config.yaml
num_key_value_heads: 10
vocab_size: 8192
learning_rate: 0.00108
lr_mult_o: 1.65
doc_mask: true
MLP neurons of a small language model. Each row is named by its layer, matrix (down: output weights) and neuron, and shows model dimensions 16-271. Each number is 500 + 25 x the weight over its row's rms, rounded and kept within 0 to 999. Numbers have three digits each.
Before each neuron's rows, "fires before" lists the tokens most often just after its 100 highest values on Wikipedia text that the model never trained on.

fires before: " |", ":", "|"
L9.down182:519505445534505516495473474482469490465544521475496521531496482489449510494513533515497534505521480497508504510530500514510520521473456500534491489533509479518532479498510478500479540477460493488500437521529470499464503458493530485502451531478461497540478520506512484503501521512496466474472493484481514476521504529448512509474494499442546456521485516510486516518502501527490502457495470475462479495512521522478487518537518459506485481501483454448457543517468494513493524474480497491455541521497471478523468479520501474474512542488526478488473470484544445449451512528490518479446504508496455474498498507534443492435474471454499491505519503511469513504485509520475462444492495474509447457534484501535500473462497528483485472520467499532493499517526493479536507546485453

fires before: ":", "s", ";"
L12.down1161:499508511516521468492482450493518506516481505521497505520460479495443465441464501478502487475481505521507502502483516493500456511461530491509509564515475486481517519488556510512506508483499498493546477520456511521503445454543538546509488580502453470488510504465421528532488503516479545499477498502530526557511508515495485492483450490485455501481509494498490492467509545464503523495456482531519504482515546518513490508519479511511540517484473486529512478440480494532506502476568472520464490517497476469495481493525549531476487464508531478479495520519491540521462505500499506475507513507475485535471529473442501529500521500518492470517464489508512470500441493498478520478482509492492469522502518537494525503530509492489517564526477499527471485458509502464539550508470495

fires before: "\n", "1"
L12.down242:491513499499535512510532498471486507478481512484516514500525501447479467459517493475516572509482452507501491485462499539540469526503538480503518491515518481493485495458502523537510492498510441515463511512519470497472485513528514492501503489498520504473538516491539519500476466478514501457493489495519501484530511473455539504502501463508487489469464510484525490517520530505503512455515477518462512482518538486521513500512510531496494526496534491499496488503690523516457475524473501493494567514475481531508509517511514491494497507486479512514514504499506510501517474563477525487513523482505453482510481525523509489511507526473487460490526488501574520484496454494494472478476486466477498488500507503475424483466493518516484472497527523489526489514501459526528495513515517

fires before: "\n"
L9.down841:505510494499500510511497506491500515493517511511498496505490500505515499508506482508503504497525494511501497497494501513476501488502524509494486499514505514498506500515489525497498491503511511493490492501503504502507471510501510507490488494505509505473494484501471508499496514510525482514482510490513500493502515501501507509487489504495491491505507499515492501493497499508502511501493512478679489495505515483495513513503505494504521511487513491489502500497171497495586510493501497486500402508485498508501500502496502504510466489496509491494463492501493491499489498504504503524474499489501488533500499487516505517516510488503505500501487510500425486494500517503502504502496494497500494491504516498487498508491524495499508511500483521486500505498495484494475508491494524

fires before: "0", "2", "1", "9", "3"
L9.down447:476496460475515493519474469502501503491526511522477493502477513455509473492493509471466504484496498473473527512520474507525501514490517462470524480498500529517499497497510503469575444493478517492475522472482525479445554542483473508493528468509551515498496516479473507522522518559520505512487508555486481476505550497509510498514520498502486515480503487491515502463509500489492465459542528514434508489453474501518449482542524481503499506503501542514471546477576508472465490493517554518527549522467533491488495475505505524465498468515512462525496449478490489471484500514479505516471490529494515526476479484479494500509488556516490485504487526530484443520490493478527491503479504496533492527546492496477489504507474510509491507510586472477506537516541510492507476464490473

fires before: "7", "8", "9", "6"
L12.down95:505537442482476517484482476521485500465506490488496499498520465496493483490486476523518497534515476502454479498489542494476496478445502498492472494503506506553445488553455529475513486492527526534454497514505504479500504460504451443523500510520487490508489469500543511519502521528527511519500510510514487489487505487486487490493467507503456493485519478474506485473497531455526486497466504477459476498522508487493507457549486522532508519475525521538498506470517509473457485555501491498560545495491525503507515521467472527516500518485531475483483519540505495533510516511483508455474506504495476494515488503513534532524476467490486504510497493453523471458489506463471523511435517515526516468472478508521481516556494541468501542495458487525482466552456520489450527546487509

fires before: "2", "3", "4", "5", "6", "9"
L12.down29:523509488509476507467486475520492491471511491501498452545507492503530506474497490471479512496513469527501538532517497540529523475546513506484514508506488500488473473502516511501541466515500506456493488508554489486492469506489508507471511482508535524483491498510502507511500523505536500476498436506498519465495479521522509483493493513489492501470489503517473482483507484503495491548527520505417475505507484533512484515508495508527490518516507514486480549527625503476431482496508487521503600479516506513531512540508463555446532518513502500544470460531536463484486494470514488483486494537484509522516521495504495533499492506508491523513485533498519531514509476480482500518482474496514523490476457498449519520494488485547543538475570461518501464481515526477463541523478526

fires before: ":", "\"", " is", " ", ".", ","
L12.down836:491451458480529472518514503493497486501486460490551445498477458474496472507491473487494471494526469460541499517505535508513465519513506487548459490520477555512543489494545511489511513510538468506471504480484535465530522493496489540479473515515490470493484529508481506473524488527492522533518507486494534467487490527495498456494463499469479497494497523513477498476489498472493515506464481508574521467507541510501482496525538494501539527499507536514465574508379529485506477508485502505507530483537507524515470458522446502480492491509499476459498481490489470494486456526538471459499503487469493540516550478490500545508554457487514489530464439490510507479492499503480484493527497506466479482501461525490520520488528503503525488496450477537496492464497507489508525502508503

fires before: "0", "7", "9", "5", "3"
L12.down933:467524462526479485491524507504476509516516455459478509473496487463480552510528485463518518511514483505539447468464513505461518461516519531541505474522504482500478533472488527504496514496513533525519489466507539531543439483543456517524521499494541498496474523514529473500474492485456497484519488477488467495471454516499481491520478487486536492528495486511531506463514535529533527474482534487528500478511504522505520535479517515523537505459492511538486480508524512538555545527468523504499457510508493542471505481456532502509491477485498532503489463498480535500504523474497497491496523484507519474524506441505543447549525515493504558519515500531522495469444493479530496487498524477492534483513542479507515487524498524484480474538440523460501532486490508492496477506514491

fires before: "4", "5", "7", "8", "0", " Albums"
L12.down322:493541483497517500520538489494512542488508488482527510472502509489421496496514466494505500498462468527498474508480540494509486494507481536551485463500481486473497487484456547469537484527527527459540493554510510491507527497504504490511480504529507517509529537499508478462504503521513472548513491508515490501509512485498498500487508468501487477477506499459508502501497534520493491521461492514461496474486520512519519516538509483514545499509532510521513470446633489502490468523479480493491503531497508502495477476497499515505445506487473508516486531491459525455474464482535504488457514503489523469477496510475526508492486496560447484535502454498536527522471504532517524528488539503510510532504517515520486495489509524522503500504566520494524472506473499527512483482464526

fires before: " |", "%", ".", ":"
L9.down667:519478464503500458512499502471511496483544517523472540531489522510491535484477492508522533487534524481489463481549515518499505503487521536546469540503463501562518525525518484534499540510494503485488484534506464513510517516532516483468477452497518506488502527489517523453490525483481502479535471481507562496479526515492527477481523528460524515498519501525480502524482493512485500510509521503460496535524515485513477487520476485538473524528526461488461483530595536489490503513500488489463506504491482520485487523478524509475484529444495475477517534545511523491485504495541507475465499492476522459501472491575467484481497499500489506471496541497452491500477540507483493508467498458481493445533477496516481493471552511493430512535485457522521502518542487498532522486476525

fires before: "\n"
L6.down310:534511461462496521518505492528512469484468524486494502492482514504500506509504501508508473496449474496466469526497510510463491502514520470460467498511495502531520480503540500510504479519527528505503489514488511512534479514472483542495480476525493508485483473491487518477486560537480471534499506496443510462518499533492513474499462542478525482520475517505525507450531525492488529528493532495443475475522489514467506507520455481496476502481459492538499503544650497496478532509507503475497522530482503519487506513499467557466548470511515459471497476484498484476488524494518481509484473485516487544497465467529494542523522487512522522519485521517556482502478463490474503500485495492479494520479486486462499517474500459529444516530524517486480466574499495474480529503512491

fires before: "\n"
L2.down1222:479526513480479482495446503507502498471515513496527511476494497465495525480478509550530506517486491488458455523495510509488471526513508476485489464540498493488499469471499508478539522522527513480493466505503463480532501514536464475469508449472512527440459473517513488500465536547490453493489490490473497478483505499464501463435490558486499500517469501497536496443519512487467542557484515480541502484525473503477514537494482512513465466493469482452481479517527495502510560502521462532479452505516488500478539485471486473466516497510539517513437461497506500472473548442486481487483483489500507552470525475512507504519513465523523486496527503504460502519457506462506535491474502492483497456466519473526531498493574493541488528524547533487478470533505447554507554490513520

fires before: "\n"
L6.down370:507507507523502498508498495498500506505504490519511499503505518494513487501500495516504518505516515514505487493504508519482496503489510504517479509524487507489509508506482499510522499501492495498491502489497498508500493512492518517492515489490489507493497492496496509512505526500505496510491495485491491486492494512508494507496489502493490482510504497511500501505506496499497501508485504500684524507509518491493486497512495493514516510509487499489500494511183498499560489500512519503505403492496509507516490475499522488494482503496501494500468503489496496499492502502506513507501505488505478525477499490504506503506493497491509503502498485499392510504484526508500511488501495508514500488505517487491499499491484508513553494496468517479501491482519492513487511494491499

fires before: "8", "7", "4", "9", "0", "6"
L12.down446:541480462469495538488574496494485517518530495472489549515487467538465485507501502517520521505490503498495490509506504506466474480508522541517455466488486498490508513489458477498483481479538499488504526538513512480495492443451488440458501477463524488489483471481528477509465500522503501506512514511500496503485541521498534542496491533528473483433515498526480483480456537492537488497525490487468495490546537490486481510493484496555516489492475472515484519510538515521510478507553487479516499519512503506491492527518527526503494507545500505481467537505507511504500524476557496509481466538455495482451446495461512497527498480496499495522542470497500524461469516534538499542478562527536494528466476508512485500496478536541505511466521468571498448516478477469525481515493478

fires before: "\n"
L6.down815:511505512517510504518489511509520529516503498515491503499513500495525497491513479510500504506532493491480483518497502500495513516502526518511493513516509501499497504514480517507493496499498519496497504501497515507505481518507505493488502517494507516473494487520479505508520526506523489501492503493503491491490530501511493524497484505507470505517498506511493487512513513495494510501514519492647514494486517472506507502504498497508516487507503484485516502503209494499580505489502495493508386501493503506517478474491516463521456523501524526510461515490496497489497504504519498510497474496503478514490505497501522510510511494486470515519500493504390509507503516516491524480481479510500500493523536498507506510498518501490568506500502509482516485468522491504488501492502508

fires before: "\n"
L6.down1018:508510506501504496494496500503495489498510507515481494521492501508511498497501489504495510500522502506494501497493503503488517501502513496506472517520503505498500500502495501495533495495497506496500514500506500507501491493496512507476514480509508513504497484502499507487517520494502495501498516499496495496490505503500506521480496507504513504509511489507505497506504502499508494507511513502702508506491507495505515508498495495505525499503508502498505520500182501495592490494507512502516399502488517493497500489501504478499475491493513502513469494506494510487481497504515513510506493495507492502490512503499513496506504492500505506496493494505424490511506511510504511481504499498516513499498531503486498508490502499490534502495481494480499502472521494506503513499492518

fires before: "9"
L11.down15:495496499486485444481484515525470522513471489504479552511542482518528475535514488520453531478527484475517535475512476472537528525526508507488507489513517484507531527474521569485537525459472510492483547482456491494518471496501498495476533444477485524507506484490516475480493501524484426493495533452548525480480504459498477518526482504480480477505491483519471525500530518501529512506545508501508495515468475506472508527510488478505478485525513484523541465492513513523487469483524486491517498535498505483498495509487479461507524568483510466456512562493515495509474557501543461537495486500507511484481486492512472564516474517482516483521476511472423572503472552526518506481496471487491523486482444494532494523487474504479503515517538501501510514497514529474498498464522466

fires before: "5", "4", "6"
L12.down1086:498500492519565457512502479455495499531535509487487505510517517491473507506502510500527542497515491478546545484494505534475541526506522508497492524483483483522532457531465469498480526479467504503494519491537507446499488497537535491466535479509498489433524518482478515468513492466493508535505520493441520477473463496487507474512529449472510490492477521482506506504506494483490487495526489505443493513525529472519518541505475500513516499494528528486455506544519515473487503457522474512518483484521512528498494484513541496474460480509457540536516501497505504510483511512472525464489522548472458497490492505504514455481491523501485432522521468545533481527516539485510508486490524527508444494549506508529480470527458467477498541495566484518479497480486503525470482500488480

fires before: "\n"
L9.down807:504509489512514519511480508495491515506514496525490508501500512520512496505521507493503509489509498507498508500493515509486500481502511523500470485490494514505513501510482504505495487500520509491504490492495505488503479505511511501487503512510499497489505482503489507510484512518511487518473489500511495494491515502498502509499486501496479494499507494514507506501497515504493500508494502493709488489508504490478496508491498496516523514501522498484514506496203489487608508482514503489491433525476478498504499494500508509481491493498500490491457476496495500496487484477501512496481502503502492503505496485510487504499511494510515511506495506492416499514482508497501511504518498500492474509482522527485501496496517500498504515488467517485499516493489484475485507480489533

fires before: "5", "6", "8", "7", "0", "9"
L12.down1169:486493488523539483461499493445498512508494496501456519487474505531512528510491503492467482493551498489481509479476487503497517490536489546494486437472480495494459537497498515435510518507508466502528517501496543503480474515544464494523485506526504483503537530465531459482475499474480510487516514507522465478485474490465474513482499531474545469522496503490555487447514557508554478454533575489473487476481520479481513499484482505474525504512500537513539544464503519497520529541478508503526447474470495537491476449490500496518513504492488502487533516458479481531526528528488511454530529474517474508478500503472529488505481497524492496512518509468511462506515473500535484527528499507545494509515434444497502481521522517507457470536533521458463513512501489494486491512533480

fires before: " that", "s", " to", ",", " the", " it"
L11.down1101:494494494469526499528505503543506467493530444557498510534482495511451486516493523557507483524540505480545503533463507479509493469507508532511521525494456538502481534516513476479499486520485505517517505501522506514502498469473479551486513517535528552532494524481475484479472523526527469493543540483476530495490553479507524520497476437492540489490492528517485495523507471480474510491431507514479484480445497504496519521519502476492528465526504489500511510512475483509531515504491495514481563503439469514480512488524480504480461505510512507565513471496490495489471497495552423492526502512538505565493505508470504483459487488437489497556457512458495464521513519505526445480480481519487484480496516468526460472516522473512499502506509529474550531486521509537535522484471501

fires before: ".", " (", ",", " and", "s", " at"
L12.down404:494499484540538486502490496465495511442527516492507490503524500480523531508489437460488506484507473493532529485507493543496469519489505502510488515477467534469535501482525502554531523487488541474456511489517512590498489507487491498504502485496494480490441454501540482464524507489476511493504551522507485482503516515506469520536494494521509523515490474489463486456527473509478504542525513479507548497466488472504503489530499544514517522474495523487503541521439523502459501458467516502520498544560476526488507484463485523541525545488518467505513472499501499491483488506480520484464520487530478490486458483495481563510461520504492526510513518504507524497506470484512501501450515549482489473515552549506527496481533474505497560467533513488514459509482527508517499511463513

fires before: "2", "7", "5", "0", "6"
L12.down952:427501514494469488505527477563489463474476511530485484493519542448514516526479466468506466522490554440523504462502507498499457488472481476473516546511496489544481475471473499501502531456491549509513490491488479517509474515464522492479507504476519472522546475468505493460542505490502506475532516512493474518487462475517447525512502506491516479495497506545481453467503466468512507476512525540491505530479455476489527481485486514491491485484509481466525483482522545502484471525526560536483516537463480511501496460500493513497490490452497522530523471478457539490539489467458501513513544481472518502491528464518557528472499509496517458504524488539477498482492520458468493467485512499499485506484488516515474505472494515507484510476497474509495486467516503512476476505499478

fires before: "6", "0", "7", "2", "9", "1"
L12.down1110:519536457478457487475473494543491497498509506522541466489524514458513481496502496500495474524511466469494485492526496485517457499524510521514544525461475437538483493497456530472490493435540498533512524513494449507528479508512476488529524522509497498460508522489503490500474538497489524465550515529516508533490479511465479488500500522489514479514534510532461481492506499476499495486523452509523528493526459521477584516478499544534486507511511480553506533471477531489498528477511504524478473519482494487481491504473465508514460449441504535514506492485507499511496504502468515508516488467482487509529486470514516511537504468506505470540516481521461451484476498482495492479483496486501520514485496528492486487499471534477514544489502495534482453506456485530534466514492509

fires before: "9"
L11.down721:491504492498516489524506454504493504477470507514505553498511504474509482476494496517447473466515481481484492514522531499520501526487460513498504506509473527489487488485527524500527544489493503473514509509474472500498480517493485482501494466507485476506507480500523490491498487488516513496487568512510472471487485493536465498480472484488476533486514534525487458505524486483512506534465495524664487501498479488519506524495517527506477478488510520527487523486617519478473494514504519524480619457539477482515487491500508468544488515493503510495493510484493480504492496499454498528514493502487501487520517489445496565505442504470493491515517473483521489510530486538494490486499517509508539514498456477490496514467478469493512476511587451495483507476520518489502528494489497

fires before: "8", "9", "7", "6", "4", "3"
L12.down756:468518473456489524534492502492453474476450530473536469523515466514508541500488507497509482554466473513484495519511499503518495505495490475495520508546485509513484493482514535530534470523511498510492478525531498477514501513491491535531493497493487518505510500531532523505499511485480506451492465503492494505502482497517493501559504523496511509532471468488499480487523490478467496533466520508506470477524491515498489526513527523525471480493503503539480456491682492527489485513518531530470491463474492488481504549528451540482529496504499498506473471500511526478496514451505502455477458504506487536536493476480513520498486467530507523477514500483512487476470476514480519479522493501449521515474491505469521446510519471537513527518575476501483483516509503477508515516522476

fires before: "9", "ana"
L11.down404:492521509459504491520522479502492483509482515491506527524527513506517549537532506521464492510502466493487475503525460477544499526487504499499509530480489490528500491476532499505536508475474534489479483482475494497503480498524482493481543477505479480503504475529523506495514522486503510499511459478532537463511472488493503497504485521468482517524519505511453476513482512509534528511517478520554543501467504542474511520489458490528494483524509489517519526458536518505485421439461540542507531515518469493526511496488508493468493523484511470479484525501536512484471467476478477511506485535479545505546488498470473521447508503483561477543490494496465509496446498516529497536507472507440486490479453493443492469525501511494523543572500483490541488483500555487532566525491505

fires before: " ", "8", "5", "7", "4"
L12.down1209:462496537506526518526526478479456534494474516514503541474513489543514523524502536499517463506495508499499539523528515485529517482490544510458493509492535497538492501497476529479481498507547506468481476552541509518528492485473486531507483510526502543495491477501542530473515535484544453509504496517477434477504472455510428578531459502532526538504475499516526511464524526491525523476481523516523484497495518500505498495554480504516473515495570498478528496529528491497510473524436537504507456446547515517481508520510505508533497508537508487486502489485459500521473511509505516478518511518494532492536498489497529512521500478532524486505506494517534491497495481521476517467520550467500512535496438494479490484547466512505480503497501496462520461527491496496506508505524524

fires before: "5", "6", "0", "4", "8", "7"
L12.down797:506486516497479477514489505507518457515481475500499487469494509510460489503511487526489494500484520507483514488458494502477514500478519499492539496525503491497513511516516518493510478484527484565474480473514466512477495503527516494500532515483456486464492505516542503530492475518386507479546468478499471510537500475487495502524491508470484483514501500522494495485505527502513481489518491517581474507519485496526482507529521478498485474527527497484474477508519473521659497508498484457516338499496442531492467493487510496495523512520498503494539480497526588509501542510473486510482491501502465508519487477500496485475503515486522480476512427466484502467479491485516505492505496529522495519518508512511498485500499490508500493480530477519495526494473518500477479482524450

fires before: " the", ",", " \"", " that", " it", " she"
L8.down1190:508459480487510513510513473521538517525540491500513513508522485506487514504542533505470505522475550473498498517484487558468544446452521522495482524506451496546468519494492488472455502521483444490521506493518513498493478480478510552508516483530487500513485473495471528532470516452553502511485505477489457515499541463464495501498475472481499492507511521525514467491507475508469548473503462532485476494509481536455512473518496520504479481515484466554463503544459504535556515499485501439466511511500484555490494491499516459505520491489492509473492507464511489474499544464447493471496499476497535498500506505493468472488520489447508487500518481485522464458503490460512473447502523507479505478465418508556514506479478510505501512513551503520511500503515453523508519481496497

fires before: " |", " century", " (", " place", " in"
L6.down246:468536486509523494474488453553505491514470516547469475503458529490498487542537505497483465502498493518533475509523449541491471481557489508481528528480528498503484531490499529501490511525519504528527515480501474509574512468505545483453497517486521496464505496469468481530490555512481508465549531501472495490491500499514474519489500479553515497501484448426528476539502502496503497492495482477511517490555490528470528483484520462525496516535488488472483520471532465529482473475523443522558521492487521491493503498501525420474505531488516467537499484502483516489436509519479485533494515539529492517499517530483477487499482521530504503481476464482476491557518508488504462505513521507510504529530491485474486490507458535522513509452532470549483538540514475505479503504504489

fires before: "1", "2", "4", "6", "8"
L12.down658:501497457462491497448528524499532506510510484512501498469469484499470484541514483485510509530475495474506510502494466543489513481490505513519461533518483495497480514484508526481518529466538485503454503483512434524485515511510500490521521521479479517469515505527472497487500493505408527513501489488515492522535499481500496505555521490485534495509529514474466457502538497521509470476495472525631477476525524491530501524540536552514483437478476495531500480523518496491585493484493458485507400523518467535452462508494464463507565512492538512499474483482512516474504483501518531505505513480509491494544495443501496497486497502469509497478537450478484466536496502490474500511507488491566520494507505504512494484482523495493520508511523477519482507475469512472528516492479450

fires before: "\n"
L6.down689:506497505512496491498495513516509506512507507520500499507499506491514491502482498517511508501528506498500495499502494505495512506496513493509492512522488496487505487510487493500527503498499507501497503504499490503496489521491512511490492489501499506504499492499497512503504523512509492506478506491498495484480504514493505512509496500493497492506509500516502482522510497509495512507506527497693517500491518483491501500509495493511524495503499498488507498520183503495559490507507506500515404500490510507506500481500521496502476500483509510496474516505486499495493486498512501505503498487507476509481501490499513491520505490500505504491501482493401505505494529506503513488484491506521519491510518496492497513499514494511551492498459506492523483468516490501490492495481506

fires before: "8", "9", "7"
L12.down650:489509474538493533459511469454462512467468515499440517558487510511497538490470516529493522479536510517475462478515510472491488487507477509514513451486532537497514507479526480465503515546475466487510449468526496460459486493502467494494495512516494506539516474524503498540505505491520479482479466491509497430515457496459466492493486495550550481530514504478541524468512544515535493496479550482444500505507508472553461505526482502482491537471483528512519483465502534503446477487476484517525547511498512502515519510549489527469533520520492463440528532468485473497519499504516514486532484552495500505515472506484479536471510517515541536510476532476539512509490454517525515558505529509510527510511483466515479502505470507515508488512494546448471520516517481512483503488486501

fires before: "\n"
L12.down474:500507511488472499492479518482484514500488490506482494504514512488486538502532501465537505515487498503517496530495500471483487507515531512475508478533527488496466461506484521495535487490483463480503502508501514491496501470486507491548532520527515518487522481486504518486489481502526462497473482512527501506528495491514482517511512506502512491463510488485489504527484505494479515457498507529357483493481518501499475472478506512491510507513499481506497505502741478485431495521510476499525531478480494501495506490478493496506516484489529528499530486488510512485498519478494492492495468501505462518500536482478515515483552507471481473527504470506556469504529447502465468512506522492497525471479510509475522443510512510499512500491560511471480491504524494516501491505480493

fires before: "\n", ";", ");", ")"
L12.down450:482510441509492486468451468482520519488453493466533524485462487477441523478499469473479487495483503488470486535471532469511539490492488522499527532486460497511522496535542518514482488503512495504504470525490492486523471511499508509474468541484481516511498514494504550511468506509504540478488473517545495513507495484484469516506452504479518464494479488491497487470496519491491504481465530484531512504434528492529529531509488507520517537477514561525425513498387461487538507495462482484504457504510504477513512526506518541531493479534516496481489496505476512490503479498519519481511522483495541563477530478494482540490474476498511506515524487531523468509514479509482492468505478517496506503526472493458505514485561455500544530509490457530480506442483521493534503476500518

fires before: "s"
L12.down416:528477488519534517506508511472515522512475490494527469542507513499477531485500476471499490501486479495468478501478528551500492472473497475469484566521496511433530487471519515471503482530526516498488456527491535497527545499541485528496518577500500521460462483483482531476506480457484469518480514486496511550490445506478493443549478510446537505504477489539490478497496544490471524483454514496563497528496503510520504476479474542533514520488521487486522543492425484502417483486535483486486542505528521471532510524527530490545504541496519487490493529508530486524480508456521497475458499511493466521498491497487507521490493513511477540507521486479489482514515514522517464499475458500484529493475502486481553489491496507519504547488535491528510526486508534509498472513463470

fires before: " (", " |", "s"
L12.down776:481497526461485508487469475515469522486507505494547506494451475488515511516521533449517489490475514508528494524513520472502504464473477503511514484484474480548505497476449510494506498459541479477499480530444478490544482501497487460448486554476490501519503513510450452544490490533507562484474483495500543482513498491500497520520476484489514512519517481460508521527525497501450520483484525489528499508498518507483511529487460511487533500502451541533484513490524449505482524462551503519550518558461524467505498471511518520458492488466524499518465487469506479544487450521447502434498496474481498473479473464489525554513544499473485530472505476506470499495501523514494460509488520497489490501513494500532516492509514508501533508477421489502451473494538537518497504508474517

fires before: "2", "1", ":"
L12.down197:492453523524492488549526509510501524490543453531474517477471519487516488485495543493514563463543504470522569516538480506499506490477516524504488480500496460501486532507515493451506506470498485514473520472481464488488497502473474520484543499486473498506518547510507517473499519480511508510521489488505504488556511487490475504477504415467514463535518537533505487503506479550559518487496479540507476501488478496481478493517535495491498498500472478483510533520539466459517481509511504534511496517496480504489515481425544475487492545492505504503487539542540537517500487516473491455513480502520480501509520477534483469477447499459511461516518479483442538504509461476505489492490501446560509498511488531514466522524461501514499486513487479473515526490486481482509476486450481

fires before: "9", "0", " ", " of", "8"
L9.down1256:476479477519490521503499502511532510506511510504505544505521515503521527505474488481498514494497511525520492490515506518528538508522478532535520483478470490476493535541444513502477454467505513520467477509520459460526515485480502494513524450508506488509527511508508488494456511506507452491523480530576514477450496514516483552462494506512534501456544464490471471502501447522493531494532484465488499498491497496507496486489499480526483467484482525491552451530518497462534533523502431475500475538503507494498514538493486484497515437475493569491531485525522474495503524486504502469568497489492517481505484432497556467491478492541496514476460462534497510501491553509514463516497517567476491477512518482490461522509467529499531471519479498456509493478529517464517488516514539

fires before: "9", "0", "8", "1", "4", "5"
L8.down892:478498444488518494514479497487500570527545536492510487529493523501523489516490497543488474473518506538440482517501545539504486469488509542576502540489453497524480478542505512516490501503474514468514511525515522487493497533533464553499545513525515503478497504480521465475461519521507499524511529444450509494520482503483486507500490503524509529498468526460476457474527487505499494489514489437507486504501513484557511494480523503507497516523492504497534482499554528492526500502518497533478498493509478478465468492511494516485534475508493518455465537519513470525499452472479476464518514503463486522543497502492494490480481562503447495495486539504538449493545468461477469499492476494541517508478458486449478498498447509464485492489530469475503494512535508497481472500475556

fires before: ",", ".", " in", " and", " on", " that"
L12.down402:435472454501544513490469502500509503501505515495537488488489508511508512494484509491489493557506523472510489573488494526490529503476474516531501475498504493510512471507508498510519505506503489520518518542521516498476515526532500531487467511490477492544448476485505454509452473482539497540474483496508503457480494507479516496530458465484516521492510533488507457519532465492493509495488499501514528527467519501475520509446507472552474517539465497491522513535319490522474522498538495509472507526526495455524482480489484448536477553518503490513470531506509439513523507492480491489489463498495512480466494461489476502476540523526492471523477518509514482466481512469491531493486484505501494489468499476478488494481470539488476503483507465498486513482477509498533505479498488

fires before: "0"
L12.down64:474464501525472485478539518522514503506477498503505513490527524516520518504511531487448469519481460491507527466495533517527469498479518501489531509514477428485517504475482480484533499455536517508525520500507502466586474545504511511495555471502497467509484486545473436467498431467449495478485487509507484514453507471499497511524473528508525483471495514492463472519491487523490459499522491540517508486531469481525522532523527498506530467492495500518505463512508459508519521514470511457501496480504487522519468536529529468497483458508520553530507530487536499480495516492518487518537497440466524542514499453515516477509456511498461493479494510498495502466508504501504486554514501526504507475515511479475531477499520495523526532497513476487470498515493491552503506524527494

fires before: "9", "0", "8", "1"
L12.down500:485501532542521521490563470500510492517500510508497523514478461511511517505519511506523518522492487478535480452475530502514496479483485522511526474468477470445509536476508511433501513520531521577471480471484497490471455474487481492515489472506478513508487507502549443558481491508523483504472479507523457489544497480472480562448495492506546443440479542474498489513497508523474531508475513480462492462496542460484487462490534484448504506515486510533494462453492472562508514465500501500535498538458532500525490496487477511486505478488492493500520495486489520513526491485561518516547532488478490502529525522489544477482497474528499504483525458482502467513476459481518514510523511532497496526492501459532509513483487529494454526520488499483509503512517450513508490513482500

fires before: ",", ".", " of", " and", " in"
L9.down1035:510476492485506487520493485471502506509508487480458501501530498516534517552514502531475509486521527472566487506528523534509490509503475523490495466513425513542465473503497467496535527477496507517502503485482520526498503546533488516526471440478465486459491505486522468515488504527530539478479530509454500521488477521477472475505498478515508531529533499498473485482511480518523532512518472513535537534481496467465491489498531507520494498469463531449470489540437507499538502505481506473514495452523493533528476520488544472522542494518450519485526514496498502507550528512461461503448505512463509514467524536524498468424508541533499461512513554468472509496517497503556504512512496528492458476508527509521492477502481475494494541497521564499560547506493495511517481511502515

fires before: "9", "8", "4", "7", "6"
L8.down675:471452472508546466530490476447473475500475503526473483492510489467529498507519496439531479477484486498534517482489485461507477488514503525499496469503448486491532493506504513534501496501490488488504476543494495497438509531479525547469500492531493478460527471497510523474470508499537530532523533486455498529499502525481495527494483491552478575477488555505516504484510457457492486495532514489501488505487497471520525462457489504461511539477491479543497532524533538497527473469519487450496450494510492490512537516503481518519523534519490493525512502517489491496498514488500516426533502521499453510537433519490545519522481511508535497499517477507520477511494484504499520510476485496496485526513439482510490478486504460520476524514530465506543489504537484503489458522515537